config = dict(
    head_dim=128,
    d_mlp=1280,
    vocab_size=8192,
    norm='rmsnorm',
    rope_fraction=1.0,
    attn_scale=0.0884,
    parallel_block=False,
    lr_head=0.006,
    decay_fraction=1.0,
    decay_shape='sqrt',
    batch_tokens=65536,
    z_loss=0.0001,
    train_tokens=454300000,
)
MLP neurons of a small language model. Each row is named by its layer, matrix (up: input weights) and neuron, and shows model dimensions 544-607. Each number is 200 + 40 x the weight over its row's rms, rounded and kept within 0 to 999.
After each neuron's rows, "fires on" lists the tokens most often at its 100 highest values on Wikipedia text that the model never trained on. A number after a token or word is its count.

L10.up536,186,199,126,180,135,199,198,188,273,160,219,192,161,259,210,280,236,181,177,210,248,209,196,204,139,104,227,151,214,224,228,225,185,185,216,199,234,154,251,213,201,218,251,160,180,250,196,233,149,195,176,238,294,185,210,241,237,179,204,293,233,156,134,287
fires on: "," 41, ":" 13, "." 13, " before" 6, "-" 4

L3.up1189,168,187,181,185,149,197,194,225,102,262,259,194,146,169,230,199,250,202,241,155,151,169,252,186,175,142,191,265,221,218,162,238,228,192,218,187,243,190,172,253,217,214,177,191,200,190,221,208,145,205,214,206,168,175,206,249,155,211,168,308,246,266,241,181
fires on: " |" 29, " following" 10, ";" 9, "–" 4

L3.up306,253,206,231,170,241,177,216,193,194,239,253,254,113,169,224,263,183,181,170,81,174,200,159,256,224,208,235,234,256,264,194,209,219,291,160,227,193,187,289,246,187,185,152,202,180,145,197,235,181,254,212,187,188,144,152,304,205,174,195,139,217,157,171,201
fires on: " of" 34, "th" 19, " to" 14, " and" 7, " mo" 5

L5.up493,177,214,176,207,167,155,238,195,255,191,177,164,192,161,293,164,250,250,149,158,157,246,228,131,235,176,190,176,207,190,229,241,189,182,166,136,260,144,190,132,211,218,160,213,203,179,265,248,212,230,221,139,166,199,194,244,159,162,138,230,207,177,197,158
fires on: "," 48, "—" 11, " of" 8, " –" 7, " —" 4

L9.up9,166,215,186,248,221,153,241,226,256,207,128,254,210,155,164,138,219,208,172,184,166,87,228,218,143,185,157,256,146,232,206,136,177,189,186,229,263,210,200,176,218,191,201,204,274,209,214,219,182,242,242,198,186,166,131,130,219,181,212,154,290,218,247,117
fires on: " and" 26, "," 16, " the" 9, "ed" 7, " an" 4

L8.up644,165,233,166,165,210,165,201,204,217,179,121,141,254,234,216,154,276,196,208,243,286,239,170,221,160,173,223,189,183,183,155,192,228,240,208,231,197,73,224,232,255,252,186,161,196,174,241,229,158,151,224,244,219,213,216,237,199,176,176,209,218,204,184,150
fires on: "s" 33, "y" 8, "ers" 7, "e" 4

L10.up1235,258,188,152,197,183,106,190,181,193,204,221,156,201,215,111,189,177,180,209,193,212,283,226,205,261,247,232,164,150,128,202,233,160,196,200,173,172,160,217,155,216,247,149,198,218,210,148,238,218,223,234,181,191,224,273,253,242,240,227,299,184,110,156,183
fires on: " \"" 22, "-" 10, "ove" 9, " (" 7, " “" 4

L9.up291,152,235,156,156,214,204,237,197,184,136,153,199,275,176,215,240,104,176,169,212,189,295,216,201,166,146,215,182,133,251,192,179,283,132,153,162,228,191,271,141,180,193,238,264,163,151,217,166,253,243,261,224,173,238,128,210,227,192,116,231,256,211,211,225
fires on: " |" 39, "|" 11, "MS" 7, "-" 7, "=" 6, " -" 4

L10.up166,190,157,213,161,229,176,246,211,224,215,183,244,202,179,155,224,183,135,189,191,213,174,172,127,202,217,168,264,175,236,182,176,239,194,242,235,239,162,265,146,222,235,208,181,157,213,146,256,127,175,290,201,162,205,230,199,256,277,205,179,168,222,179,229
fires on: " (" 33, " \"" 14, "\n" 10, " di" 9, " an" 4

L4.up945,202,181,218,206,188,184,227,197,145,202,191,210,179,207,232,175,229,160,214,159,269,269,172,225,239,207,161,183,180,192,180,196,224,179,215,210,170,203,139,214,244,266,132,190,203,174,210,267,232,169,206,187,241,228,209,146,195,219,202,198,163,231,195,120
fires on: "s" 30, "er" 11, "ers" 10, "r" 7, "ey" 4

L9.up852,140,174,188,139,116,165,181,180,177,170,172,183,167,250,175,171,177,183,289,246,188,175,228,241,187,254,185,168,211,141,163,200,158,285,264,246,214,170,227,206,198,218,165,243,209,165,228,193,224,210,163,206,215,116,244,305,237,225,257,195,177,203,198,260
fires on: "," 27, "." 18, " (" 18

L9.up856,191,159,207,251,172,197,174,254,154,203,271,208,195,217,171,272,257,131,167,151,187,276,183,176,199,147,190,219,227,246,221,191,146,252,223,180,156,167,223,157,214,200,208,184,202,293,218,195,210,167,167,211,242,179,196,162,212,155,216,200,182,181,182,200
fires on: " |" 52, "," 10, " USA" 8, "|" 5, " GER" 4, " and" 4

L9.up579,222,215,161,198,209,147,202,199,246,205,180,145,210,145,256,217,158,221,202,234,188,189,143,121,132,243,203,269,230,234,225,113,166,161,243,231,194,151,232,239,216,239,261,166,268,240,202,204,174,178,196,200,209,226,263,203,160,212,212,256,236,208,160,199
fires on: "-" 20, " (" 15, ":" 9, " un" 5, " Fat" 4

L4.up700,256,248,256,195,156,228,261,183,140,183,252,185,197,158,244,280,245,219,145,178,208,179,206,237,148,171,155,260,196,170,166,208,241,147,179,176,201,233,218,219,264,160,138,256,210,192,223,176,206,184,158,220,204,264,204,202,273,200,188,244,185,167,213,176
fires on: " to" 20, " which" 20, " that" 11, "ass" 6, "." 4

L5.up682,189,281,186,179,191,175,249,229,213,168,226,192,253,221,248,268,176,218,184,150,217,96,136,209,202,170,180,144,165,206,210,146,204,224,162,152,187,180,270,234,198,170,219,185,181,189,225,235,175,157,127,163,174,223,260,244,173,180,183,267,186,235,146,261
fires on: "," 23, "." 21, "h" 7, " |" 5, "ß" 4

L9.up806,186,157,153,213,218,143,239,178,210,157,207,203,215,193,203,240,192,246,217,173,140,225,219,305,222,207,202,185,178,233,235,211,264,203,269,161,220,177,238,196,187,160,208,213,209,185,176,257,202,179,205,202,113,192,233,230,194,113,225,217,103,202,270,148
fires on: "'" 25, " and" 13, "," 11, " a" 8, " or" 7

L5.up458,233,238,160,191,173,192,213,266,248,263,260,171,198,174,114,143,194,218,196,213,149,176,231,218,223,255,144,197,162,181,255,219,221,137,124,191,156,247,195,186,271,244,131,244,76,233,216,190,158,244,264,143,189,200,189,214,154,178,123,231,230,173,183,188
fires on: "," 42, "." 35, "=" 8, " and" 5

L3.up147,204,193,112,249,232,183,206,197,250,152,205,169,178,175,221,196,178,237,219,201,170,237,210,198,208,251,177,271,164,246,195,186,205,158,212,228,187,222,167,134,213,237,250,171,230,228,217,169,209,179,169,168,230,182,118,132,259,236,207,168,231,138,228,208
fires on: "-" 46, "–" 18

L4.up1047,192,165,161,219,169,160,150,221,190,178,209,140,212,276,292,168,113,178,201,143,199,218,217,184,215,225,250,179,113,201,170,172,220,167,224,198,265,198,275,178,172,205,150,217,136,167,176,209,192,234,177,237,211,243,222,213,193,186,187,259,153,184,188,244
fires on: "=" 83, " =" 4

L9.up1159,143,182,257,209,218,219,117,168,183,224,205,213,134,171,201,211,142,206,171,219,207,272,156,178,112,182,186,151,248,296,200,228,230,144,182,221,195,147,214,220,218,231,191,176,209,232,248,190,177,150,254,192,210,266,174,174,231,172,166,145,221,230,195,169
fires on: "," 31, " before" 11, " as" 5, ")" 4

L8.up235,260,197,237,250,169,101,204,180,205,240,194,186,152,259,251,285,209,153,156,152,211,245,276,277,216,151,261,181,182,254,179,107,292,189,149,185,192,240,189,176,153,171,244,209,242,253,168,237,161,169,185,158,255,146,156,238,243,130,230,228,233,158,185,201
fires on: " of" 47, " joined" 5, " |" 5, " to" 5, " called" 4, " as" 4

L5.up940,180,162,172,193,241,239,298,112,210,194,183,121,192,159,220,175,129,219,166,226,148,202,176,144,172,169,194,202,150,232,237,89,156,184,144,232,242,161,197,185,152,176,228,218,265,194,171,202,215,213,231,238,114,235,204,212,184,211,190,132,227,192,196,234
fires on: " of" 19, " O" 12, " Ta" 6, " Ho" 5, " groups" 5, "O" 4

L8.up176,237,264,161,298,166,192,158,261,196,227,259,206,256,234,178,250,170,133,177,165,223,284,221,191,199,196,206,218,211,225,262,131,107,270,194,173,232,198,198,187,267,173,224,210,212,235,176,231,215,198,182,157,164,166,192,240,157,199,202,180,146,227,181,238
fires on: " |" 46, ":" 9, "," 4

L5.up181,174,131,188,176,221,189,166,126,203,141,208,209,171,182,219,254,217,182,163,217,194,179,234,224,237,205,221,230,191,215,174,176,155,161,201,168,270,246,246,188,268,211,171,243,281,219,216,196,167,207,252,258,226,260,205,123,211,110,186,155,223,236,199,157
fires on: " and" 29, " as" 9, "," 9, " (" 8, " which" 6

L10.up1215,200,199,212,227,191,184,213,160,219,168,193,140,251,163,218,222,190,192,280,113,184,171,205,140,175,170,83,301,226,197,207,200,211,196,216,184,216,175,200,267,202,238,164,140,185,241,245,193,223,186,145,177,196,197,256,218,214,97,187,271,185,171,102,241
fires on: "," 78, "." 21

L10.up9,178,217,146,218,145,279,177,214,266,184,153,171,128,211,205,156,166,184,190,251,171,147,204,145,180,220,184,210,162,216,189,169,150,226,155,196,229,160,211,270,195,113,214,275,151,198,199,273,208,205,144,177,229,204,112,203,215,201,230,267,215,141,213,333
fires on: " |" 39, "." 30, "," 22

L10.up265,196,151,155,145,152,207,191,232,235,205,203,221,162,208,153,160,185,149,265,255,218,199,132,175,202,183,225,166,181,176,180,244,174,204,200,207,183,168,202,245,186,247,129,198,132,264,236,250,199,244,210,202,216,180,184,230,232,257,203,237,173,181,192,210
fires on: "," 46, " in" 13, "In" 4, "." 4, " 18" 4

L5.up105,228,224,267,194,190,142,133,217,262,209,226,184,138,152,151,220,201,188,186,200,191,245,193,182,258,175,227,162,226,217,245,232,232,211,135,162,164,213,192,215,145,192,219,170,249,138,137,199,157,120,242,150,184,249,166,233,239,123,131,216,178,151,184,181
fires on: " to" 53, " of" 11, " |" 6, " from" 5, " and" 4

L3.up246,165,256,194,115,204,242,185,200,201,185,175,201,198,209,142,196,184,216,150,263,164,190,163,117,179,250,147,202,287,240,162,208,223,269,140,192,184,261,190,260,159,201,224,198,223,224,268,263,235,187,235,213,245,138,184,220,172,186,191,230,149,168,283,237
fires on: " |" 35, "e" 15, "ed" 6, " 3" 6, ":" 5

L10.up951,195,164,186,147,160,132,272,157,192,182,84,151,185,185,159,177,166,177,279,231,168,233,194,191,155,178,61,265,189,243,233,169,237,179,212,209,260,152,174,176,252,270,188,224,185,179,183,181,158,190,224,214,179,160,220,249,171,296,206,214,228,207,217,210
fires on: " \"" 31, " (" 28, "-" 11, "\"" 8, " “" 7

L8.up125,153,211,171,179,236,153,193,177,236,179,195,197,116,230,184,180,219,240,177,215,165,267,282,295,201,204,114,150,180,257,123,216,202,205,179,194,217,199,229,173,189,205,180,201,258,201,118,164,174,126,150,227,194,217,182,191,222,146,142,204,192,146,236,228
fires on: "," 31, " more" 11, " and" 11, " is" 5, " less" 4

L4.up645,124,174,283,214,173,238,167,257,249,218,117,152,184,196,216,182,266,215,154,151,218,245,214,221,224,155,264,230,177,173,177,235,228,142,180,266,166,196,253,230,137,258,188,276,197,195,155,114,221,260,139,208,164,207,240,247,176,218,160,207,260,218,177,264
fires on: " G" 27, " Ad" 10, " I" 8, "|" 7, "ó" 5, " and" 4

L5.up122,176,223,132,160,244,231,211,217,222,219,267,273,250,169,181,266,210,223,194,211,199,213,131,195,278,206,239,220,192,201,186,152,243,140,194,171,181,223,161,194,189,216,210,164,200,190,151,192,196,165,167,193,203,190,143,155,255,217,252,170,211,190,270,267
fires on: "-" 69, " No" 9

L5.up535,220,180,228,202,237,178,192,193,198,182,245,134,133,195,198,169,241,133,165,189,214,202,217,116,208,165,178,150,165,263,221,246,218,215,204,198,122,250,208,159,201,224,237,152,229,159,188,249,175,181,169,136,223,224,139,189,209,240,234,317,176,182,237,182
fires on: " in" 29, "=" 10, "ation" 6, "ta" 6, " of" 5, "ra" 4

L10.up194,171,197,177,250,130,181,222,253,157,172,153,169,204,176,268,179,212,251,259,139,193,168,149,189,248,196,103,137,192,224,194,182,197,200,156,161,209,228,195,269,260,211,185,157,188,267,120,260,175,195,210,149,110,226,250,218,203,119,110,160,156,206,194,198
fires on: "–" 46, "," 16, " –" 6

L8.up479,180,158,239,160,246,211,201,192,136,198,199,163,179,232,294,149,172,168,159,261,273,212,213,130,246,188,237,124,175,222,171,256,160,137,140,213,199,216,213,156,227,164,175,228,209,198,190,228,216,196,175,155,224,245,232,218,246,214,220,183,183,243,187,245
fires on: " |" 56, "'" 21, " =" 5, "ye" 4

L4.up571,203,221,173,291,135,187,273,193,246,235,253,140,174,178,202,234,187,182,166,236,177,215,185,200,151,201,230,160,189,220,213,239,192,172,208,131,286,221,234,192,187,229,225,221,188,174,185,173,312,231,136,203,182,224,145,285,279,210,208,205,206,258,202,216
fires on: " to" 30, " in" 8, " ju" 5, " with" 4, " against" 4

L3.up1201,224,225,168,212,149,236,238,238,166,205,161,220,194,165,89,188,210,196,196,227,134,158,84,164,202,93,194,164,223,188,228,248,145,205,246,197,238,174,263,162,264,268,186,230,230,152,179,154,220,193,172,165,208,208,163,228,176,255,231,157,162,206,284,166
fires on: " until" 19, " to" 19, " –" 12, " of" 8, " entrance" 6, " and" 5

L4.up1100,205,207,129,254,180,232,202,226,205,241,222,116,217,244,129,187,216,212,233,216,251,150,213,208,187,213,172,163,204,188,247,187,201,227,251,170,241,222,269,178,147,187,213,271,121,197,170,187,245,198,134,194,206,211,189,149,156,203,222,200,211,224,164,215
fires on: " to" 30, " would" 15, " from" 13, " by" 13, " with" 6

L9.up1003,238,202,165,200,269,252,222,208,188,249,213,233,231,273,279,207,221,221,92,205,201,240,203,247,208,209,144,198,289,154,242,270,179,184,112,213,184,229,248,159,174,161,277,155,147,192,158,183,186,195,161,197,164,196,186,206,197,175,266,223,221,204,170,299
fires on: "'" 30, " (" 14, "-" 13, " \"" 7, " was" 6

L3.up16,221,194,205,197,214,139,247,146,166,231,249,186,187,247,314,247,102,156,154,247,123,278,243,153,204,157,197,160,187,301,199,195,163,205,172,109,220,130,255,148,239,206,203,191,242,192,197,234,185,205,185,238,217,193,193,235,178,226,231,179,175,211,185,221
fires on: "\n\n" 45, "me" 13, " Ta" 8, "=" 7, "." 4, " ge" 4

L4.up1198,168,273,207,243,261,271,177,279,118,222,160,243,149,204,128,243,219,206,227,272,232,206,160,185,129,193,211,265,247,199,183,162,242,220,263,178,191,179,219,276,217,231,150,134,163,156,185,166,129,189,224,158,178,238,189,170,236,214,148,167,267,174,233,182
fires on: " as" 33, "-" 12, ")" 11, " there" 5

L10.up180,151,207,127,170,265,143,197,141,255,217,282,152,192,234,221,201,205,182,154,211,179,170,167,202,143,186,186,220,216,281,180,210,224,222,244,236,250,140,263,235,228,209,280,189,238,163,181,199,219,141,182,175,233,223,238,195,204,189,219,188,163,205,245,197
fires on: "," 26, ":" 13, " is" 11, " to" 7, " of" 5

L5.up612,165,261,178,218,226,198,239,195,217,149,175,215,240,243,213,225,300,207,149,133,192,224,188,212,152,175,228,204,221,210,189,226,243,218,185,250,186,156,192,304,160,176,227,246,155,190,167,188,202,280,153,234,144,210,144,194,177,117,200,240,218,232,203,215
fires on: " of" 25, " and" 17, "-" 12, "e" 5

L8.up699,139,212,214,184,246,210,218,169,203,171,153,225,175,242,161,148,181,212,275,214,212,295,148,233,205,181,273,256,232,231,197,178,207,255,190,135,224,203,197,210,130,163,260,296,169,241,173,197,220,191,204,244,218,219,149,154,206,171,146,258,229,228,192,201
fires on: " |" 34, " in" 16, " Sc" 7, "ing" 5

L3.up1079,235,208,197,270,162,155,253,178,145,258,163,198,200,196,222,190,181,192,145,222,141,108,236,184,161,217,107,170,205,248,180,241,274,213,174,266,183,172,247,243,141,261,181,213,224,180,172,170,178,130,266,294,182,163,186,254,175,195,194,184,249,182,219,182
fires on: "," 91

L9.up21,158,193,145,214,249,227,211,234,194,259,239,222,191,246,215,181,210,137,177,212,161,204,212,202,204,223,210,184,259,243,143,192,215,221,192,236,97,278,253,219,194,173,202,228,158,228,231,249,214,194,187,252,180,190,164,214,224,183,206,233,185,92,208,279
fires on: "\n" 35, " (" 21, " \"" 11, "-" 10, "/" 8

L5.up621,143,239,237,141,270,167,181,208,128,166,166,196,195,204,186,234,181,235,198,176,177,196,158,219,173,172,156,172,209,192,265,163,188,273,248,168,248,195,175,152,171,190,206,182,194,172,152,212,195,126,137,232,194,275,315,199,200,195,241,157,258,237,159,110
fires on: " and" 36, ")" 27, " of" 13, "," 5, " or" 4

L8.up855,190,281,316,209,182,267,185,146,162,168,127,120,163,158,259,206,128,178,205,203,203,204,177,181,159,185,249,179,220,263,172,179,173,209,169,282,262,157,209,249,168,241,204,222,159,249,260,242,193,171,256,210,177,169,271,147,208,92,185,185,164,107,315,185
fires on: "," 30, "." 22, " 18" 4

L9.up1040,225,212,143,120,172,171,270,114,248,188,206,125,168,209,214,236,168,159,220,248,238,188,207,205,216,166,178,194,234,223,186,246,268,196,203,247,215,257,184,202,97,191,220,225,256,218,280,172,158,152,180,204,140,134,165,122,191,217,194,198,136,197,235,191
fires on: "-" 38, " the" 14, ":" 12, " more" 5, " and" 5

L3.up482,225,145,251,217,212,185,124,196,201,158,275,162,209,150,148,277,121,259,236,218,158,218,235,139,137,196,170,241,228,265,175,203,260,120,264,228,201,237,185,183,171,281,163,152,213,162,195,141,224,131,237,183,326,164,220,178,194,148,211,205,202,185,171,142
fires on: "-" 50, " age" 4, " entire" 4

L4.up1116,175,221,180,275,153,202,208,264,206,147,225,175,159,158,184,182,237,269,200,197,170,203,233,197,175,210,186,230,199,265,178,235,240,192,191,227,220,242,123,206,170,177,191,151,200,222,161,197,178,221,191,242,96,224,146,164,214,204,212,210,239,253,191,175
fires on: "-" 19, " in" 12, " lead" 11, " at" 9, " with" 8, " |" 6

L8.up1119,234,169,203,215,239,180,196,158,185,181,329,116,228,182,164,265,108,188,195,209,131,202,202,243,193,151,171,198,243,250,198,248,157,250,203,236,203,177,362,217,200,233,190,178,193,213,187,219,167,195,234,176,135,179,182,194,194,186,183,270,192,114,150,194
fires on: "," 22, " of" 15, " to" 12, " with" 7, " on" 5, " as" 5

L4.up1057,172,182,253,240,179,203,233,188,239,183,190,226,216,210,217,167,198,183,237,147,231,209,148,203,198,215,229,171,144,238,88,223,194,144,217,140,206,152,188,200,173,183,237,256,142,184,199,213,169,217,141,260,163,210,235,219,238,119,213,220,214,192,224,202
fires on: "'" 27, "-" 14, " and" 7, "li" 5, "ti" 4

L5.up1205,287,180,142,210,247,125,219,185,182,213,211,275,152,182,232,212,261,234,151,181,222,247,204,169,221,192,238,250,171,182,125,169,193,147,168,180,228,173,281,227,160,163,252,161,166,144,249,179,224,190,156,147,181,184,158,204,149,193,227,180,198,175,199,261
fires on: ":" 28, "-" 16, " /" 8, " of" 8, " |" 5

L5.up394,177,185,175,272,257,161,175,210,177,223,170,155,141,292,68,174,179,193,207,187,140,205,228,203,154,185,188,195,155,198,228,281,225,137,134,176,212,263,183,153,216,242,181,197,159,155,223,137,184,200,174,277,171,212,183,209,245,149,191,254,166,152,246,259
fires on: "," 33, " and" 28, " or" 10, "/" 7, ";" 5, "-" 4

L8.up252,242,262,194,208,241,200,253,121,87,201,192,337,202,211,208,178,160,202,224,225,180,249,262,195,142,255,207,185,276,116,214,268,239,192,218,189,163,231,249,244,218,162,177,214,203,212,122,235,244,275,181,182,185,171,195,275,234,204,151,197,204,222,237,267
fires on: " (" 40, " and" 18, " or" 9, "," 6

L10.up1062,204,210,155,155,144,178,242,186,289,257,212,182,141,145,205,190,190,205,229,301,186,247,196,229,235,168,206,188,187,275,186,223,217,145,192,306,202,130,246,205,207,230,227,191,200,204,208,227,134,190,204,250,181,260,147,185,169,165,133,241,175,226,213,290
fires on: " \"" 46, "-" 15, ":" 6

L10.up325,117,229,231,232,136,206,244,230,119,155,158,190,196,151,192,183,203,152,210,141,233,328,275,205,185,155,276,241,271,254,193,245,190,170,186,191,166,167,212,264,168,157,227,242,233,149,236,170,271,197,252,202,190,237,214,230,203,225,210,304,215,219,230,224
fires on: " |" 49, " I" 5

L9.up666,195,234,211,179,213,210,143,96,236,266,178,184,184,250,225,204,201,225,221,236,234,241,107,202,159,214,134,163,228,169,185,181,190,172,202,209,192,177,244,232,239,245,187,207,224,142,206,258,122,171,179,211,195,193,216,206,191,237,234,273,220,209,136,208
fires on: " (" 49, " \"" 43

L9.up722,229,201,258,268,209,158,166,162,221,143,254,203,172,230,167,230,199,195,223,221,174,234,202,171,205,240,226,201,187,208,182,287,204,236,198,161,253,187,240,145,217,219,223,159,219,203,219,179,282,169,181,189,186,300,181,198,217,227,132,285,190,174,234,187
fires on: " \"" 45, " in" 14

L5.up636,144,214,208,235,201,231,147,211,240,165,251,164,180,254,246,206,173,218,210,227,237,165,227,251,189,170,196,247,173,225,245,196,143,169,242,194,279,115,228,251,154,209,177,241,233,214,258,176,200,237,247,146,150,210,162,153,250,146,218,199,301,205,213,141
fires on: " and" 44, "," 11, "y" 6, "or" 6, " |" 4

L5.up401,139,162,222,174,148,184,181,159,288,160,250,189,191,201,142,220,219,171,251,157,151,200,147,160,206,200,197,251,183,219,135,220,197,167,183,200,225,185,210,128,168,246,195,249,182,190,199,228,192,157,158,176,169,181,152,172,232,226,207,165,301,138,259,165
fires on: "-" 56, " from" 9, "er" 7

L9.up827,223,243,216,198,173,117,257,192,225,211,187,188,191,237,239,190,242,140,188,146,226,183,184,233,231,204,281,193,194,239,247,158,244,192,192,202,144,169,228,190,232,191,207,197,201,184,240,124,183,187,143,237,209,192,142,194,203,166,250,174,175,208,188,200
fires on: " |" 37, " of" 8, " to" 6, "'" 5, " and" 5

L8.up637,215,238,270,234,133,199,256,191,220,194,164,227,173,198,261,294,245,247,184,157,238,185,257,131,160,239,209,234,184,210,223,186,251,157,239,133,256,207,200,193,139,160,168,247,194,197,196,212,244,138,184,195,188,259,202,168,88,213,134,218,237,234,278,193
fires on: " to" 60, "," 10, " not" 4

L8.up833,131,225,197,175,198,194,207,236,229,178,169,171,164,210,239,164,185,209,256,199,203,131,168,173,226,92,335,225,172,232,175,261,238,194,252,189,213,173,248,239,223,193,175,213,133,225,179,274,199,150,167,216,182,236,188,190,267,200,261,202,277,142,194,147
fires on: "," 48, "." 28

L8.up382,130,181,172,139,201,171,167,255,255,206,215,234,182,288,250,144,125,205,207,238,246,237,233,119,195,156,277,231,265,218,170,221,231,169,218,196,159,210,202,152,228,227,224,169,202,224,215,246,189,159,218,210,195,185,180,202,215,182,211,195,101,163,239,212
fires on: " |" 32, " (" 23, " '" 12, "/" 6, "\n" 5

L4.up684,167,156,154,157,184,216,153,189,222,220,155,217,187,269,262,267,202,256,246,126,207,177,176,201,200,161,234,190,205,249,217,252,266,143,176,234,187,191,189,140,209,188,140,157,170,181,253,225,186,198,88,217,241,260,269,187,201,168,172,218,172,206,260,182
fires on: " |" 17, " on" 15, "\n" 13, "=" 13, " in" 10, ")" 5

L5.up234,194,264,181,158,176,195,261,85,118,175,229,285,175,209,172,123,220,182,248,170,204,231,175,203,163,233,220,260,228,110,199,157,263,223,164,190,202,284,225,195,209,146,205,165,180,164,177,164,261,235,149,151,140,224,251,186,147,207,297,309,167,188,214,186
fires on: " and" 19, "ly" 12, " or" 9, " more" 6, "}" 4

L10.up372,223,175,213,138,172,209,195,195,231,181,232,138,209,184,149,241,142,259,178,216,178,177,218,185,159,239,191,225,206,231,209,107,143,167,177,225,252,211,211,202,211,250,216,138,251,223,231,264,226,196,198,265,186,132,258,182,232,165,234,262,166,130,212,212
fires on: "," 52, "." 28, " |" 5, "e" 5

L10.up411,250,140,166,204,202,121,158,183,201,230,204,122,172,199,166,201,186,199,241,162,239,174,183,145,121,268,134,143,192,213,206,165,199,184,211,245,232,182,200,192,217,287,213,193,162,166,185,266,204,131,220,260,176,231,247,230,257,213,202,196,207,177,228,271
fires on: " \"" 70, " (" 11, "-" 6, " “" 4, "\n" 4

L5.up603,200,175,175,202,179,211,255,183,253,226,257,252,210,123,208,208,210,200,225,174,215,163,222,184,226,231,227,209,184,199,207,169,238,153,216,205,248,152,263,244,232,172,217,204,174,148,210,241,153,137,257,114,185,119,153,156,254,187,202,113,226,143,243,191
fires on: " |" 31, "dal" 13, " 0" 7, "-" 5, "usa" 4, "ision" 4

L3.up1176,174,178,309,163,171,227,257,179,201,210,231,199,211,194,228,260,163,302,235,217,199,169,151,228,159,157,215,196,222,251,164,160,143,194,234,198,169,231,203,199,164,151,197,168,266,217,166,216,194,234,166,163,194,181,233,131,91,190,102,239,178,182,199,102
fires on: ")" 49, "," 16, " in" 7, "tor" 4

L3.up460,164,176,153,147,178,252,270,157,190,161,210,210,154,252,204,266,216,110,176,212,191,236,208,135,148,204,223,166,192,258,159,266,245,248,198,190,233,109,175,231,256,206,179,204,154,175,207,167,244,192,265,203,255,260,166,206,193,186,159,259,220,186,186,183
fires on: " of" 32, ":" 8, " for" 6, "Career" 6, " in" 5, "tic" 4

L4.up1225,235,280,193,205,229,198,186,208,202,150,184,239,175,260,202,195,248,219,200,247,178,218,198,185,151,72,175,238,213,160,249,224,213,180,214,187,233,207,178,296,223,280,196,235,241,154,164,206,176,161,133,208,202,234,282,210,251,246,246,200,215,123,241,155
fires on: " and" 24, " of" 9, " Le" 7, "t" 7, "M" 5

L5.up1273,212,185,187,191,133,160,167,176,165,233,161,128,173,172,159,217,107,186,170,198,218,214,213,195,169,217,179,217,223,215,197,114,194,166,146,232,186,177,192,242,190,183,200,148,205,237,249,162,307,124,201,211,210,249,233,191,159,197,215,207,194,150,187,203
fires on: "-" 30, "\n\n" 15, "." 10, "\n" 9, "ber" 7, "le" 4

L8.up290,129,175,186,193,152,164,228,254,255,237,236,181,237,157,279,168,160,145,132,211,246,263,198,178,178,150,140,280,161,149,182,266,226,166,199,179,254,181,168,122,215,206,184,203,265,241,159,242,178,148,104,211,258,223,168,189,221,196,204,226,212,140,227,186
fires on: "," 39, ";" 6, "–" 5, " ft" 5

L8.up351,203,282,129,256,218,182,212,160,171,200,193,264,193,227,162,224,162,190,159,161,155,274,184,242,189,175,282,221,240,197,238,195,225,193,154,153,248,181,164,176,272,214,175,311,200,270,166,220,201,229,155,220,200,185,190,238,200,174,211,174,222,137,251,247
fires on: "," 25, " a" 9, " and" 7, " p" 5, "a" 5, " (" 4

L8.up981,169,244,152,244,128,107,184,152,166,208,207,151,187,176,234,296,226,240,244,266,150,217,235,204,235,177,180,238,235,243,223,221,177,276,249,202,232,191,200,176,190,187,223,129,153,292,241,172,302,195,154,198,151,291,290,162,140,145,211,235,270,237,264,179
fires on: "," 20, " with" 15, " of" 13, " by" 13, ":" 8, " |" 6

L8.up756,228,205,133,244,177,196,219,254,189,169,217,179,178,148,206,152,227,234,242,260,183,139,212,233,227,256,93,136,273,236,197,191,277,118,183,205,176,251,181,217,196,159,110,168,206,230,196,237,235,222,224,267,160,142,199,227,164,165,141,170,234,188,313,211
fires on: "," 66, " of" 8, " with" 6